config = dict(
    n_layer=9,
    d_model=256,
    n_head=4,
    n_kv_head=4,
    head_dim=64,
    d_mlp=1024,
    vocab_size=1134,
    activation='tanh_gelu',
    norm='layernorm',
    norm_place='pre',
    norm_eps=1e-06,
    positions='learned',
    qk_norm=False,
    attn_scale=0.125,
    bias='all',
    tie_embeddings=True,
    parallel_block=False,
    init='normal',
    init_std_qkv=0.0312,
    init_std_o=0.00736,
    init_std_up=0.0312,
    init_std_down=0.00736,
    optimizer='muon_variant',
    lr=0.008,
    lr_mult_o=3.0,
    lr_mult_down=2.0,
    beta1=0.95,
    lr_head=0.00603,
    grad_clip=0.5,
    warmup_steps=200,
    schedule='wsd',
    decay_fraction=0.835,
    decay_shape='linear',
    final_lr_fraction=0.0,
    batch_tokens=16384,
    seq_len=256,
    doc_mask=False,
    train_tokens=135100000,
    steps=8246,
    dataset='wikipedia_en',
)
MLP neurons of a small language model. Each row is named by its layer, matrix (up: input weights; down: output weights) and neuron, and shows model dimensions 80-175. Each number is 128 + 24 x the weight over its row's rms, rounded and kept within 0 to 255. Numbers have three digits each.
Before each neuron's rows, "fires after" lists the tokens most often just before its 100 highest values on Wikipedia text that the model never trained on. A number after a token or word is its count.

fires after: " " 43, "U" 14, "," 6, "200" 5
L4.up290:112155125133088132139127100155127101104143143120136128145098114110097114133154154098109107133113146136115112140150137095114141116114099150128188113145162140166101125106091154124155175147117135141153154150137135120152092141146136114111148091089077124134117086121112088109143154146110142149
L4.down290:092167148154136128109154131125193091138112108128098093139113131115122113072169122131154119134111107110113197118092149138087140132132112114166169134099163145132111144111136098127111151099127144115132158190123117106134097105089099117132099108134088106118137167133126133124083093124118133146

fires after: "v" 13, "l" 13, "ic" 10, "n" 9, " on" 8, "ac" 6
L6.up687:114117134128157122145115146158136153094140124099134121162106111136158144132126123140131152158080126159147130121113137118119187090124132127157147085080076130120114155150111092129146130120107136130177091128097157141128133142098160131134125137128127119154136122119124098180119113129181115163
L6.down687:093134150120166169134149107139150092125103093131124153133161124126086138152100134071143121109105110162155130139125131135152146131089103144121112130143147120146104139160120104154115151144123135135137143163164121167129182129119110141135121141120175117085118100068161142163160105155137122148

fires after: " b" 20, " p" 15, " B" 11, "ur" 7
L4.up748:117147142078136106140147104111131164151139125115094123094140146159117153132074137152092143108116148160127155126081125096090171112128122092138130116120165112110101168160135141098155107120146118137112194174144110116099129188161192115111115131149146149110175120125119105121135133130157128145
L4.down748:113122145137101114134160152132093168141134151159115122125114140161141146132141149147146143106124100169128149128143086108099116136134122119141133078072126111122116133161121140136127141062091133136126145123104127130131124103145115168128111163122107109127129098148114110117098191105109115084

fires after: " M" 23, " S" 21, " C" 16, "m" 5
L4.up900:116090139145152131140159122141123155146117122149120115058106126132143146136134135114135146168166129132098101151077100096145145107151165157100154134108110164032145123131106139153116128128137141172106114150154117143123134131148132155084127150125085126133158106092156126102141134135080109117
L4.down900:146104119118149123088142135149142109148112138112146143142157099113140102112132134143145093134094137176116183130085106107113131141103108137137133140173134146114121161099150166115131137146151153120140124110092084159113122153142115113135126148123092127158118138114126105100099138133101104128

fires after: " d" 18, " m" 16, " P" 11, " p" 10, " B" 6
L6.up175:163150176152134135144094121098106162143139127091121132130101178125099113149104095105140187132118119148170135168150162097151116097153121138139126143121177141147109115057110141140084134127149146112097143105096135093136107135123195124128130135120133136113149151159109126131139136103128075114
L6.down175:171132194135150137110130148123191175159121138098137133107101130113132109129127087113118150128104125136140115159108135163162146154116162172144091167150156144127116115097122133158145117149134154158163100106104132089134138132137106140129149125123133124096112129165114155116100150161145076134

fires after: " m" 23, " b" 16, " d" 9, " " 7, " D" 4
L6.up28:134125099181156141115140142143138116133112136069133123119134156080079119137117145123152147163151096145166117131132136134153111127106111152125124152106143153137139152156142120121147124135177160124073121133167082176108125112116147125112125118115095105093118155135109152118100150157152148116
L6.down28:146157172121127070098153147164144125117115153122063090149126131136158170139100139139177098103161162134061133135147099155146102129143114112132068146125110154111127147141123143130132114088138111140104159156140144138095105095151111112153132143103113103148121135171146159133130133124116095148

fires after: " D" 51, "d" 10, "D" 9, " d" 7, " k" 4
L4.up207:120139134159077144126078111121043130107134089132155130120103126142114151129121136112118124113089134139146107146145135153134120136183131081103139145143140127116135151133134148081144147118133152121114171096129107149120119100111165140126146132112133114050104090146127102129158125101116087119
L4.down207:154105106160137120100132154157130152126120096103087136084124125114174162111102133093121115098149099078142133085146144126131105112155120107099095203123140152134127155143109134105128126121109152119145079105122136134154165131124135140116119091111131102150178128095141111131113109110130108106

fires after: " in" 29, " D" 13, " s" 10, "f" 8, "ss" 6, " rec" 4
L4.up573:125162153143126107131140117087081120118125106109139156109127167139131097106151109191138112117124156123145106142140053159158094109152171121134139124112142099103155101079108116128122159134142125112164083158124111114122140085141119121106124116104083114127099113101124119176148079118141159114
L4.down573:145104132148094098118161123116113086121158152104130083108128163111104080131114125128140120159132076157135139118136168109111092184148112153125177118113126127091156116159142134094095117135119112148126098132138108121137130146105124087157116120129121132109129104159148108140135126144153092171

fires after: " b" 14, " B" 14, " St" 8, " st" 7, " L" 7
L4.up821:157147130142142144156120114137165106124066151142112140133111145085144088141152119136124137118150108109152142139123152127131110141113162160163117145123113183089148137137136117150156159182093112140150126072141151108143126101111165124133114132134127106144128126151107090151116169105121151066
L4.down821:164132128131111137142148086112117105122190129111146111136128104187143093156118098120153141144143119125111121092100161155126130163095126110117151085113138151113117133128121146153105099110132129141136129150106092117101129160154142137168136121132130083132109149137160165114087169109127068140

fires after: " P" 29, "P" 12, "I" 11, " p" 7, "C" 5
L4.up321:147138084130120163132107144157093143119132131164126139149121128111157096134100114076128172146138140135130130086134115144133106083141120139149103106151136127133132147122108106108104157074144120141123130122121094138142164087125134142109123106094118101101105145127150160121140153091136128120
L4.down321:102164129093119155095144123125142166145125109119118110140110147142148119109152109152157115159117132142138131125164142117123118109151115136088164124115098106141128081106169147147123147179109120120136121119139121147151110141099142117112125102102112125143123072120139132124102135127175108137

fires after: "m" 16, " U" 12, " M" 11, "A" 9, "av" 8, " No" 6
L6.up151:126094115117121116133098082117160146129107129116139149117145122081102141126157127110103123117159107126170145148095114106104132132211146111139156138123091137109137160102108110149160111128128090142096142125135064116157131135152166108125130127158068140102110134077132096145107125126114110110
L6.down151:089113091134097104105162127151109115143120094159146133124135142143136161100115139154081152130119142170140146103146135131092147093138090153108150157142155143083177169102104118083092103143123114104153135121158123130147089166117157126139139129132144146114114104139106171195152115148111154117

fires after: " r" 14, " s" 13, " D" 13, " g" 11, "ound" 7
L4.up603:137119130102132125166124155098097149107083097155140151102094132181114136100110111122149144124112171160107114148137110126106145171114219111128100116099163134143145109118130130154101212109170136109144103147149121111107116138132161087173135109107113096131134116105125115124130108122133122141
L4.down603:161100148094145138090128095117146134132107116128152102154125146078123080080158133087092079147170082138166123115127133105150137145129086126100128125141121104114162151117136107121107144121131130138093123108140137152119167146036122112134121108117098127147123127133130111161116170142163103130

fires after: "f" 23, "re" 17, "e" 9, " pro" 6, "stit" 6, " Pro" 5
L6.up365:143096138170123122133125102127138093154153156108139135108131122129119138104157135126149149092133119144161097129144158138155086108068139142167111071124174137093135088183118084113107135165133090127089163107104155140153159132156163155125112102103121133166107145110132088132122087146140121122
L6.down365:087120135134106137083108072098109099141115162159112179097127058143108107139159112146120145133080126141162142140116156136162129139116135095131115159145096166143136153113153117164148120179149090155114097140123121113166158099123134100109117109144106130103159112164157116076118111124133114187

fires after: " l" 32, " b" 8, " d" 7, " L" 7, "ver" 6
L4.up462:142134119115083152112140168161145129109114104126144125193188155115152110141150158092133134106120143149163164102148132155125135135145154142161134135165138145146124134084138099126167130153136097098133161088180175104123118142144117125149123089161119112160131089135103116116122165155108094093
L4.down462:106106129113156095150127152116150119117126183139092110115139142151143114139134121112098132171107093149096107150131110114118134137146120111100116142207111113122151140127093160100127129108132146148102147123122069117134118140138087131071109143084178155126142124120137155151168174088129145116

fires after: "b" 14, " b" 8, "um" 8, " B" 8, "om" 6, " M" 6
L4.up551:157138158151153148137149123090121166156127153105120136163117148138091141110127120097119154103126145108129163158117121157136093148140112090092133176138140148128103131123144130147088117088130159131125133130163104138117159118141170148114147103147075151097108151090130128116091107171139123085
L4.down551:136110194105121137138124125130135122115136109140089077122114088122170105105094150130126154137125132150137105148085147107153137163116089098124142114075134185153079151145133121116143146149122105138176146145144096131177104087156131132141155127131090070116125161149154107131088102138093133168

fires after: " s" 18, "S" 11, "es" 10, " is" 8, " r" 6, " L" 6
L4.up117:177141111170125116180137127155145131161156161116072144157140166128150134126110150134140120060123129103110077105156136105072148160140139113137122157155155106144147132087073118111141141086110134104087143111112144144150140113142126109130132159114121129131123147149106174158121107094095129150
L4.down117:131114101121175089129120111113154107163152134114147112183098122140117143130147147123124139131121132066145107110074086146165127116136096132137136181131173112154120126142080141118063158136172125164129146162133164124127111104120157098124126122140133123149111116106172112140150096112136122106

fires after: " B" 23, ".\n\n" 13, " |\n\n" 12, " b" 11, " the" 8, "or" 6
L6.up128:092100147128183130171113111086117150085154120107125137137164122116117117067140123144126161126185099111121134143164102113134192140119152147149103122187147102111122096118106170130158136148117128102089174153098134121124130136156092087122154070145149153117125122155101120128159105136169104096
L6.down128:090113098113138147105119152078163130121144087142130107130088111104134157133188151115109101154121134136119125101106144143122151161150130143090123136173088107127122134102103116125161139122105098108087090162119118101162168131103078111136143109138077164145143096115141100132147119098206127139

fires after: "u" 16, "y" 12, " to" 10, "z" 8, "a" 7, " a" 7
L4.up414:094116131182133111156122145109110123137117141101119135116114133157161164107136094121107129092135141161107113084113106133107196107099080107160091129115130187110151123131122109088148119082138105135109146115125142139123148102139115078144131136118133131171111120142135155166118088132163148144
L4.down414:104154153095134166115124167109109148118104118153120114137108153120161129192129119138114102138099107098123121104128153163157118127123096104141145115142145128145126176141143099125142132135106132099132155153112133106130077095106104113124130102127115132108150128099114158166148122120137130123

fires after: "b" 12, " B" 10, " st" 10, "st" 8, "f" 8, "i" 8
L4.up227:147184136142110134172132172106118124078137146124117138125114147135144129151093155110158128087113109136143139135122141093159137134145132093141151144148146115130119124119134101138111132150130089144108117102104146121143168109123114110155159150162096127110099108077109106126106156147127079107
L4.down227:147133136109130128159133135081179159077134097120107114102129110111131113121142140140124162118121145147103118115145117112145148106163139133141150105122091101140142131129098127128141101125138108115164128134146173113121153134142101107124159115107095129105097131103105127130114141117100089113

fires after: " L" 36, " l" 16, " T" 8
L4.up143:154125182158128099133099115143127111118092162140118131116112078102143105111120154176118136103122149134104133124109162111113130091117133129166116109093076150138107121103117138129078164154161084087071131117161078126143122120110134159189122124124154131141101121112101108108150145111150131125
L4.down143:110142103133115128087095162088107143134142155136121150149143132172129127093115092125119136152125126122123122140135129143135174129113108132099134132116160126142169140150147136104145125154109114137138137114140126144165118127156142127130110103067127124127078143140128144101147148083126162149

fires after: " Ch" 18, " L" 14, " l" 13, " m" 10, "ist" 6, " c" 5
L4.up801:151123119124097126131133146159109141133139112120125128110143138173125102151181096131124128100124123110098134133130158158126089128081142166129117141138106120156134088120146145154092112124122143175155100108156104113138098133105100088121121094130130146102091132137145104115100150092143133086
L4.down801:115157103142144149148104080117126133193145125156117128150131149113099122149119150122132123088127127114159111138068104133120149160170131126116148148203090124149168103154131169138136138131131112119112150117105115159129132176117110124127155116118143122081105103141157136132118128130137128137

fires after: " Al" 23, "-" 17, " al" 6, " de" 6, "en" 6
L6.up636:126115145139154128151127140080154103077116161135124127145162116104113101129183140089124139115139121150104143115111124092126151076123166101153116114140137135128139129159107112136105115146144086136160165060127151110164104130129146128112123095147101150098133138094175099168147116087081138145
L6.down636:169077138135097161097113175137109148164139120124165155130116122150162135110116137183082120131121124152157111098119146152130116129148096178098129137104154113160110151133136153110113121142084143128119113123124135123144139119135113144109130120128122095127077105126137110139091120132110100112

fires after: "f" 35, "re" 11, " t" 9, "v" 8, "e" 5, "ra" 4
L4.up449:127102092145160107159141107134137114139129132100153134111117112117153133135156086187122103128130113121121131135131136147171125129122143127139143128135105131149112079128147137088150082120148143094122119122160124174189116134128150146115119123082108087101123135124154130141150137145096082145
L4.down449:137132101134094132090073153086136137155123086137125115123100102158107102108140091125097156139148158153153134069105164140124151109137098158105125097118143145058117162122116143106126158124125114119101158122094105107154131158105128101146135134120134121142122156125077103128143129138133106155

fires after: " B" 33, " W" 13, " w" 6, "B" 5
L6.up374:146171135113135152154103107143137120140142125159111165130112164107140180130121127128123122166088149082118116141125100148137178114080126088137129141160093093154101108146137144105134147105161140148139118151117133139134115123147138139174133166110130124113102137157136094127106147144161126113
L6.down374:101142123116184137121085129099140116149143141134162133154117135105173142142087117146165129099114091141105130112105121119136144155135108140112101130116144157167151120150133155139147126133119134086134084085155162150111154158142169139139157114114085162110134149135152147150092166109104124144

fires after: " b" 26, " the" 9, "l" 8, " L" 6, " B" 6
L4.up596:151116108152128128103125139151141097119139117116103121166124091062108092134121134153133116163126122106120137121135131159145121140135102137154127092124085137144137129127145164121143106188109111123119165095143112130114143166122138134170100146125141137125141104130117113138135120126167133088
L4.down596:136122107105118131150128110105131121118139123150151117142123128137162112094101154153169152092149146100134132144149136115155127143121082133092097116145111125141122129102173120143101094115130104124159118137154115099121135163164118084127136155159116129119162137085128151161196134132142129153

fires after: "ou" 18, "he" 10, "u" 9, "e" 7, "ra" 6, "f" 6
L6.up596:115079089160098100156141144091124085139128150099132144108123133143150099144121129118147128070119119123107105119109127151125128136099068123130137113095163134091125093134109113112094079155168124164099118113123106127156101129138095135113146137114158084142124107143109125129151166122160122159
L6.down596:165151172138122141096093109104119099128117115145127162102154134135104106120142110138144097107110152143119152133200118130087120107168113131145157132131110121121163109144138104163106135073124108145114119134143148141117131107127123156131135151091117154111137101122167093124125155142123126133

fires after: " w" 15, " D" 11, "il" 11, " d" 10, "em" 5, " the" 4
L4.up436:109164121151092181134114090137120098075156147128103110100125120154100151131158167138128143114159151138145132128155129130135123129123142137125121108147118168149121106159156115107146107107145122088125133120143109101162130107148152094085139129121155113083148107095096152141089138063176138115
L4.down436:141110106154157119111137126105122199152147090094126123103122115116105149125133132149096133111132116102120162116114157135103130162093158139091137094162141141103130134126158135092122120150114151092130111093099135132186163124115178134117171114064155138116126147132114151118134119093155144132

fires after: "u" 28, " qu" 14, " B" 7, "ib" 7, "ra" 7, "y" 7
L6.up677:083127113147122130103099118127145119134109103120137125101122111152137162117117156154085104086167110172134139110113106154125158103100149102096141103142124137152170140114132120051135173136167122131094104112128110111119171125114156123150130121112133108149146146129094116104114101137154103123
L6.down677:136150158144109127094111116136118114079123157141092128148118144126081129151144105148094086151108143112127129139053121155128167137148096110127092122132170087168129145112146150103133070132111114147093120122128156134142136142178137133153094164149087105159166139111127137138053103113095140129

fires after: " R" 32, " r" 26, " F" 19
L4.up382:107160119102109082149126108098122087147139129122129133127158158151131132127132141123135091113139130090155079139143135096094135136089152145132108128133165166149138166093147100090109137129179116139084089101124113132103177117163128083122148089125133138135105159113158108137130156161151152118
L4.down382:123158142135158083137109137116154158127094164099114129168100120150120162165143156122118141103117119111099109132113115143171127099165116132142128162145133090108153094159131116160142117133143078098119147146176129124157167107079045126130135131113155132126101155127140149171120126164097111126

fires after: " le" 43, " E" 19, " L" 6, " A" 6, " n" 4
L4.up477:102135125094103093152091119138062119114072146176116162126113160138120118155105117204127146163112173159104148064117160150131138129148097161154138137111125153135116097126095148150120135138137083084132146105135124164136067111104122121147136143112091125133137143122136110099167126134140135155
L4.down477:125083142114135073137143097143088141129113167165117100115116130109141107163116124091144148086141128114157106131122148115141133121147068130081158124140099178076149128150132156084102130080116132129071151102128134143118127121139129165121180135132136165107146134118148150101163149105098111134

fires after: "f" 40, "b" 15, "ra" 11, "er" 5, "ig" 4, "p" 4
L6.up495:138121124143141105145137122115143089173142116134136161133098141117149102139110101080141115115164087153140139148077114150129136091068141136103125121121181125167109142093128138132110110105146134174135095140165125141146131120138173171108141096188130137129152139138152084102157128165159125130
L6.down495:161175121102115118101101110128153127070157169106164194121121125138065167121159135163175117131164124101098152105157108112137147142115130116132139129125135110139108135112143150152106113132117102192121157131098099125134158149132114123137106095140174174110145097085136203121142126145164123074

fires after: " R" 18, " L" 15, "1" 11, " D" 6
L4.up245:119115130147088151130112131156141076184079112168090144128110112125128105140088120132078159134137135108172160156114122121112090110143147105149115135127160140126103110113111140133084116133169114098053126124171136146114118149138138133157114138162114142098089138170140133160090090134154147144
L4.down245:141108169129160105098098146125123043135155124094122152094117147131117109165167117127137110113139117090139105143153119128181131172109138126117117120110121103134115148141098128144140176102113125106112126188119114171111146098142138191165104125124165111147176102137133151143138133118141139094

fires after: " N" 15, "re" 14, " Ge" 10, "g" 7, "f" 6
L4.up717:116149143124161127186174134130161174134190100158153158121146094108149102115115075140110123113127149145167101118111052127149109129170135171098119114112099140122122121121115137106168101118161098125128116134124147154089123103149137126124136144111110105115110148157121140108152127151117126162
L4.down717:138119102139126146153101129106109136108140159122142134107114112142142129130092151146116161145124123105107127139092122117134114125149125138159118088110119141113140151124091117120147101132112102138126130170135087140127151129140104129133141118145100163109110118118179100159138116132161119153

fires after: " D" 27, " d" 14, "est" 9, "d" 7, " th" 6, "D" 5
L4.up1017:161120115104119118187116127133138122115137116213139107097139138129105152128124109118151112101134107112106109103093081121134126155163112150155160115095109142131150096113106156139128138107164088153143195099095066150143130109129126103113151159112113137114150124114112136145131126124123137113
L4.down1017:150099126084199103140100083094157183080126082139147096089104145135099146154108144069090108116158083143125144128179129173117126149101138154103155115121168086100108116105088149113120102147142144144114154101135093148114090106148124127129140114117157158118136145127153151095116137115106150113

fires after: " N" 27, " G" 17, " H" 11, "N" 6
L4.up336:149119111127125139117126155157114150120149171089104232091143127137097152141116103133151141145105157111154145112108086121135118140144161149138114148137125142037129073153122132156109122135136135131116142130140127119142130118123126124128123158121112146136114131188098145118098139149112104104
L4.down336:146146113095124134086140121116143105162121126127136159103136104127151105158129176126152128079139120060149112143149131109098124119140128097131164120163129153154125138121152110109147109127108151152134165140164146139107136135114118132096100133154155137155172098117121117155119136134169137133

fires after: " r" 13, " sc" 10, "at" 9, " w" 9, "t" 8, " st" 6
L6.up773:104128088070146138124115123134108089152106144153177146116122134119105116136138092143130134088097111117167085107183159147106176104138108128149091119154111150171122163108096116128125105125145130147105131162130131121124147115109112086135087147092129142140118179146144088199154134104097146106
L6.down773:085168107071137136118148120110181100107129132121102131154121128120142162073122111098138127153127078123118136133095109121134137150135092116170114164115109130129144133097083128122143146154138127101114133147113114178150126120120132104145125133146135128105197143126181129125124090106140128160

fires after: " P" 21, "," 18, " p" 10, " F" 4
L4.up599:136103140097145148150113138135122139157118088135112163110152133111150121112133139115124136160088123119100120123124154120166140100120073122093121103120167124095152164155128159114116125116155122144117118108154102125075135131100144139113144106131126134113107161171133149144146130099145119109
L4.down599:095130150128129152116203114146123110130103130134122143126139143126108115157130146112159161138131140140140135133109123105131129136124133117144091154136073160130125107111152106131144071123117167176131148127114141090164144103118184132141109147119125150092163143132146062136137115114139100123

fires after: " in" 20, " con" 13, " D" 9, "pl" 7, " d" 6, "d" 5
L6.up1007:115149131137059134116112131125076174125104087142098107111138147088090150172148135100127130123127136140101120110107111118147146130100132157161137105090156124144136073108100132129159134158171128125141165116106135147150122085115151137129084117131140146084124176113083112121118139151124140126
L6.down1007:113166110148126115132142122096072090089134119112092099121117162134142126114061097165144124103138109125124149136158088111136183147142100138150142110092166125135111145089173164120147132151156116155146156135163131154151139099147146113122115108158118143147110124105086137104104139116127156126

fires after: " M" 20, " m" 10, "ro" 8, "m" 6, " A" 6
L6.up514:114148138114153125108069154171115142144151124106146123096095149075112114159138139155142162169140160128104149116134135118146114132142116127122127103132126143114148142137068087175157128101142134117077140133114177100169135112130156090141135093170090179096079142112127135135116121136130104130
L6.down514:123156124103147143077090134121132147103132184084157129115132132149153140146082103151142140107100152138158143125167134123143124107140137145189101141138140142084117107167138147144129159089171103118206117154145100140120119140108137136097117133118109113169121097161067143162098143103127114108

fires after: "." 18, " Ph" 14, " Ch" 11, " L" 9, " Br" 7
L4.up79:126111127151116124157155119156108100134133124100147154172146128104152142136086121230135123132118144131113118118102108145100124093132128158117144147133123135152114162140126106099111130169162097093072113106120151106101143073147188140094162116109123125126121103108152094110142171118135144142
L4.down79:096108166133129117124149175141098135133147138139119094145163123160094128148180134108124106135131124139090124111120156099114109096114109135129137106124154112153155152102127107095144146137152128143070144163142150121141133155085127137105126107105090117141100129173079193096106115136091097103

fires after: " B" 26, " W" 18, "B" 6
L4.up75:137147125133136168139122087101133150138154103129118155161102103139143131129110153133147112097122138107120101150142139146116164118081104082170133151131144097164084115091085139107104108114135108137129167129117150156136113147126171114123103120140121119123074139128127150150105084116130157101
L4.down75:123148094150162117166114166085128175144086131104135116110139140095107110128121126149137141151152099114098142146137107061130136136094121123162138104103146150177109137111107146178108138163092153097172124136150157096152128116139147129136164170140123129153065100119103122134137120114090117145

fires after: " h" 16, " st" 13, " W" 7, " St" 7, " f" 6, "ss" 6
L4.up64:126125173161130122133132132102151128140090180154118111110125135138106096173112159081150121150108142160132112118123156105108119145097078159085145140142121088105109092134128163147138121128151157098146108107176168132126138128169145108096130105147128176141153132126084116178140073087108116161
L4.down64:176133101122141164137173153131137090123129116117098174142120108114126137105114115112088119129118108156097105149137157133119088127114163158113149119136113149160108142105125106120158095139127139104122121147121133167097134155110161115155068093143166154164140110131094165113168069138099112117

fires after: "S" 17, "es" 15, " ex" 12, "R" 9, " en" 8
L4.up106:144137134117148172177162118109155162144067105141138135156139120093093093111116114112133137135091126163145128153150162103118154190105110090082117136155150142125096138105082100115137114131128121135119170112145092073156123081109107156110146140125082152128112145137107159174139083082095108128
L4.down106:124119103150154145183092106106151140108132110116102104124118150167145138124154130135113092123157117156140118120119137108163160104103144112095150142149147134115159138132143119097121149111157106139138147141107119112155108128116132130151092094150194121079110109165131144184095144099112133142

fires after: "-" 19, " m" 16, "u" 14, "/" 9, " f" 6
L6.up844:144172098150125145138169127119128090188106152112168117120137115166143121098173089149082154136118135098133099113139163124110143113106111125090164142188142128094145091144134126101130165110146159122113107131143146113163116128162135099128080168129113129167096105103129155135134095110113126152
L6.down844:111199137148152126154096101118142138105130156135113129168129154160118140123133106130125138137124158139153085109100156126168118108103121122129090089112132116160138148082141136150108145181136080087159163201105134133132152096163094133131122128121141118156085146132130104126129152137122112110

fires after: "c" 13, "z" 12, "es" 11, "ons" 5, "ec" 5, "v" 5
L4.up665:113134118146147137128117135108104113116161153096120142102163113080104134106117142145139081164129101127167165129142123113085111105104118061143139129186096152142180156175151123095093114146133143135126170105152154121129114144121122072127146115125138102112155136150097111140121095121139156160
L4.down665:170168132102150101136118140115111149148146098127181129133041097111134172132111120149139163074136120143117105174128101136156140138110149166152128109135121085116131137108153139137152097160119109136090133148109157169137125141120149129154142127095152148148145091098131146139135150100112132109

fires after: " P" 47, " p" 10, "p" 7, "u" 5, "c" 4
L4.up274:134122102134120166131101144112131093112136119146116146147097088147128151112130111149121127130118145131145134122175117141099119126140107114172116118146178114118117151170116119161119143146132099155142131143140127115127153129090101110139131131142092104092098147077152134141125113135103137084
L4.down274:140134162092121134145156108093135146158080131116133175139113160115139108133105145140168143142169126133137096126104120121095107122138091192132129080101083148109188100072139133145141145126158138160107173082092138162112118102131121112113141159087136133140135137106124143108166141126136117142

fires after: " m" 46, " km" 7, "m" 5, " f" 5, " c" 4, " p" 4
L6.up564:127093097154082123125127146107171090138181131128140140121121142163117143143141080101130140140125114120135100161126129148071133143097161131101125129160137138138112170065156140143059135128150154076087138153141142140168124119145127144107120114111133144159085103142115118122133140121104092123
L6.down564:102153147146135128124157121133147151125115132124080115132100097152138154121101133131131110148137150161133102127129180153100110114125107127111071129111080074134141155162118157141128108128152162124109163116119128144137126114177136164095100150123166112167084137121130139070154137116160148137

fires after: "b" 22, " S" 12, " B" 12, " b" 7, "l" 6
L4.up442:138128139105155128153180146137109140120152127121092140130130114131132119101137155119095152082113111145101140143127117081116135116117126107123121120130161148102122115169148151089099155122152134137124132170153152119119139137138106136131138121166059159071106164114105062121143130154145126118
L4.down442:135120105108108150164137149085142111123157112120114098141105114148142132099101119101085160168107121172109139115099102128118143163134165128133151142149123127129147089133145100118125106133098103093107130097095139148096143129146097161141099151110159113182145098112111147107120130143142154122

fires after: " h" 37, " H" 14, " in" 11
L4.up527:161146114089093152091160132119115196123137142141139107118101107103126112118118059125090142141124170123158134116124093160163125092140138147124135118112133091087116111149176122154162115108138125121137134156109104137111152150120145096125106128108122147137071118149147137163138150132094177133
L4.down527:123148119112112111123124136108116108111123156136114151151104123133150134123148161116121135114101135153084135178133156119122076169156110104144135101132140125151153121150101095142082104127149103143131145136159122149102097124171107157122124112135165137152167094121159104099139159126095137135

fires after: " L" 32, " l" 22, " B" 10, "L" 6, "ch" 5, " Bl" 4
L4.up140:171166149157090143109096118100109120092085153125126108131100143103140112119113155119124100118147134145134121135127122144141144157136153157161127147101107160115131146159102133119150113096139143116112154128130158088128135119141120127127156102111112160210112109125116122130125149120158111107
L4.down140:093167121119120127141172135138134141125108127169111149146145113127161089130112133126127129160125136140120136106111147131120156119075136090164109123135127089088163125105106089147116144120152132144128132107169140130070141118139119131126138112120133143078116137101112136109122132111142085130

fires after: " b" 25, " d" 11, "re" 9, " f" 5, "m" 4, "B" 4
L6.up331:129125134137098184153126131100090147154118154133139129135133117149125141166134151106144126072145144117143125113117132113139113099184151086168138109129118150109168119125109092100137118084164136078154192146145146109131109132124100091122155136133120176095135132163091127120107137147120130125
L6.down331:129174142151116120143149135171145151102089180151085129124115094163162107133175128136122147150155129170118095140136148128122077110179113087155112117115138121170145125149107123127141109111103113126153112088136111085145131152093136113085106096102097117149112123142128080154068147135153135144

fires after: "-" 17, " |" 13, " St" 9, "z" 7, "ec" 7, "re" 7
L4.up80:102105144113136144128112153104115137131142174142137150130120149066138137135101171112141111093090094193170132144127135093116137092127119092133139143185103134146152183134102118110144143125101155151100082160148133141137094084175128089090136104155128125146127137121097136166086095101122148102
L4.down80:131098157137131146145123157105164139101117140103110087129145145137136101094131094114083127112133142116087130101086100153091117150154151126062182116127133121127134107109154110117125094098134122078125121165125107114112128170130125163133146137131130153162118187099193132128144136095145124120

fires after: " m" 18, "-" 13, " N" 10, " km" 9, "3" 7, "N" 5
L4.up493:158142083121169151136138204123129079131127095088104113140134106122115112124129127124103129130135132124118123151138101104137106148159101174135097124142155113074106086120144138123116140105115134155065131106168119142122109158128123113105069116139119132128112143094122119083166149131127137122
L4.down493:095123150116122101150121135093115153132151141168106190118099189134120094179109119100135101118121159101097179162144164146131143125121141074183120159138151153143160141099098144153130114124120134098138099150132124129129110104156085141125133093126122121116108129173109135155076118120113128124

fires after: " m" 41, " b" 9, "b" 7, "m" 7, " d" 5
L6.up655:119113150131143098101140090157087127105149164116159115149114133117070142141111120119088138148139141139153161113110130127101106121137102146112161152134142164145119119077125123105128134110130133122095117127134116133138158088122148081079121122114136106158153139136139120131099125149147131100
L6.down655:111102168096094181107116146108151148078113157153127124123133130136118129093124147095115127159079123092093080124100126173129082170162080142125105138139134169110141117124148084151162115154133146159147149097191116109135135093119141109129158116133105108078079144160144147098134150124113134143

fires after: " ex" 26, "x" 10, " al" 9, " de" 7, " Al" 6
L6.up2:156140138141136092153126174138168111179097126153109152114136133131142124125135137113144129109148073112143078161135179131098116153153130127153158094133109106118122171103097110128146114155142101149168139109114120184120110145111122175131155105113126139124137120093175104175172093116129124160
L6.down2:098083156098123132155146131144103142133143146151150154115130143098119104158154126124117088128115105146149130118098148143137132120122157130123173122104126167141168138173119098145126146076148152089146097121143154167134103130105138134121131128104130159110152148133125126094122137107120114096

fires after: "ic" 26, "it" 15, "ab" 6, "p" 6, "n" 5
L6.up888:119107121089124106175162143175141159120127116115134143136128120160129106131138145094150120148141128141102143136079129094145136111087120120138130094134144113095135137108115101146131160119093147141135105121121136121124113101119128154126118117146127153096090107134119136125130118160168133119
L6.down888:078107143143135126135120145118130135115121127128116135083132127094148134120101139139128106136130176124103119114140122153170139111140106133135153097097125150118152149149092148108141117137135109147110123113155172102114105159146145134129102180142117124102102125051138168123136142131100116134

fires after: "c" 21, " c" 9, " m" 7, "oc" 7, "on" 6, "uc" 5
L4.up488:121129139114158137129133150116118114112126139098103116119162121130130110146134090152116151108096125091125115135116119094141113108108176117151122112142118172140128118151106164169113116118126137126137093177141106129147126126145105113064134143172151123129166123145133124118102129114166122102
L4.down488:120092135144138163153129135138110153159103137145168139145192120153176116127160144127127088119113142110135134083140118146134149120131169088149108130138081124095136126093117148153077115117165115124147144102146169107118184133123154152112118129147131143097114113136101166143100178120098150117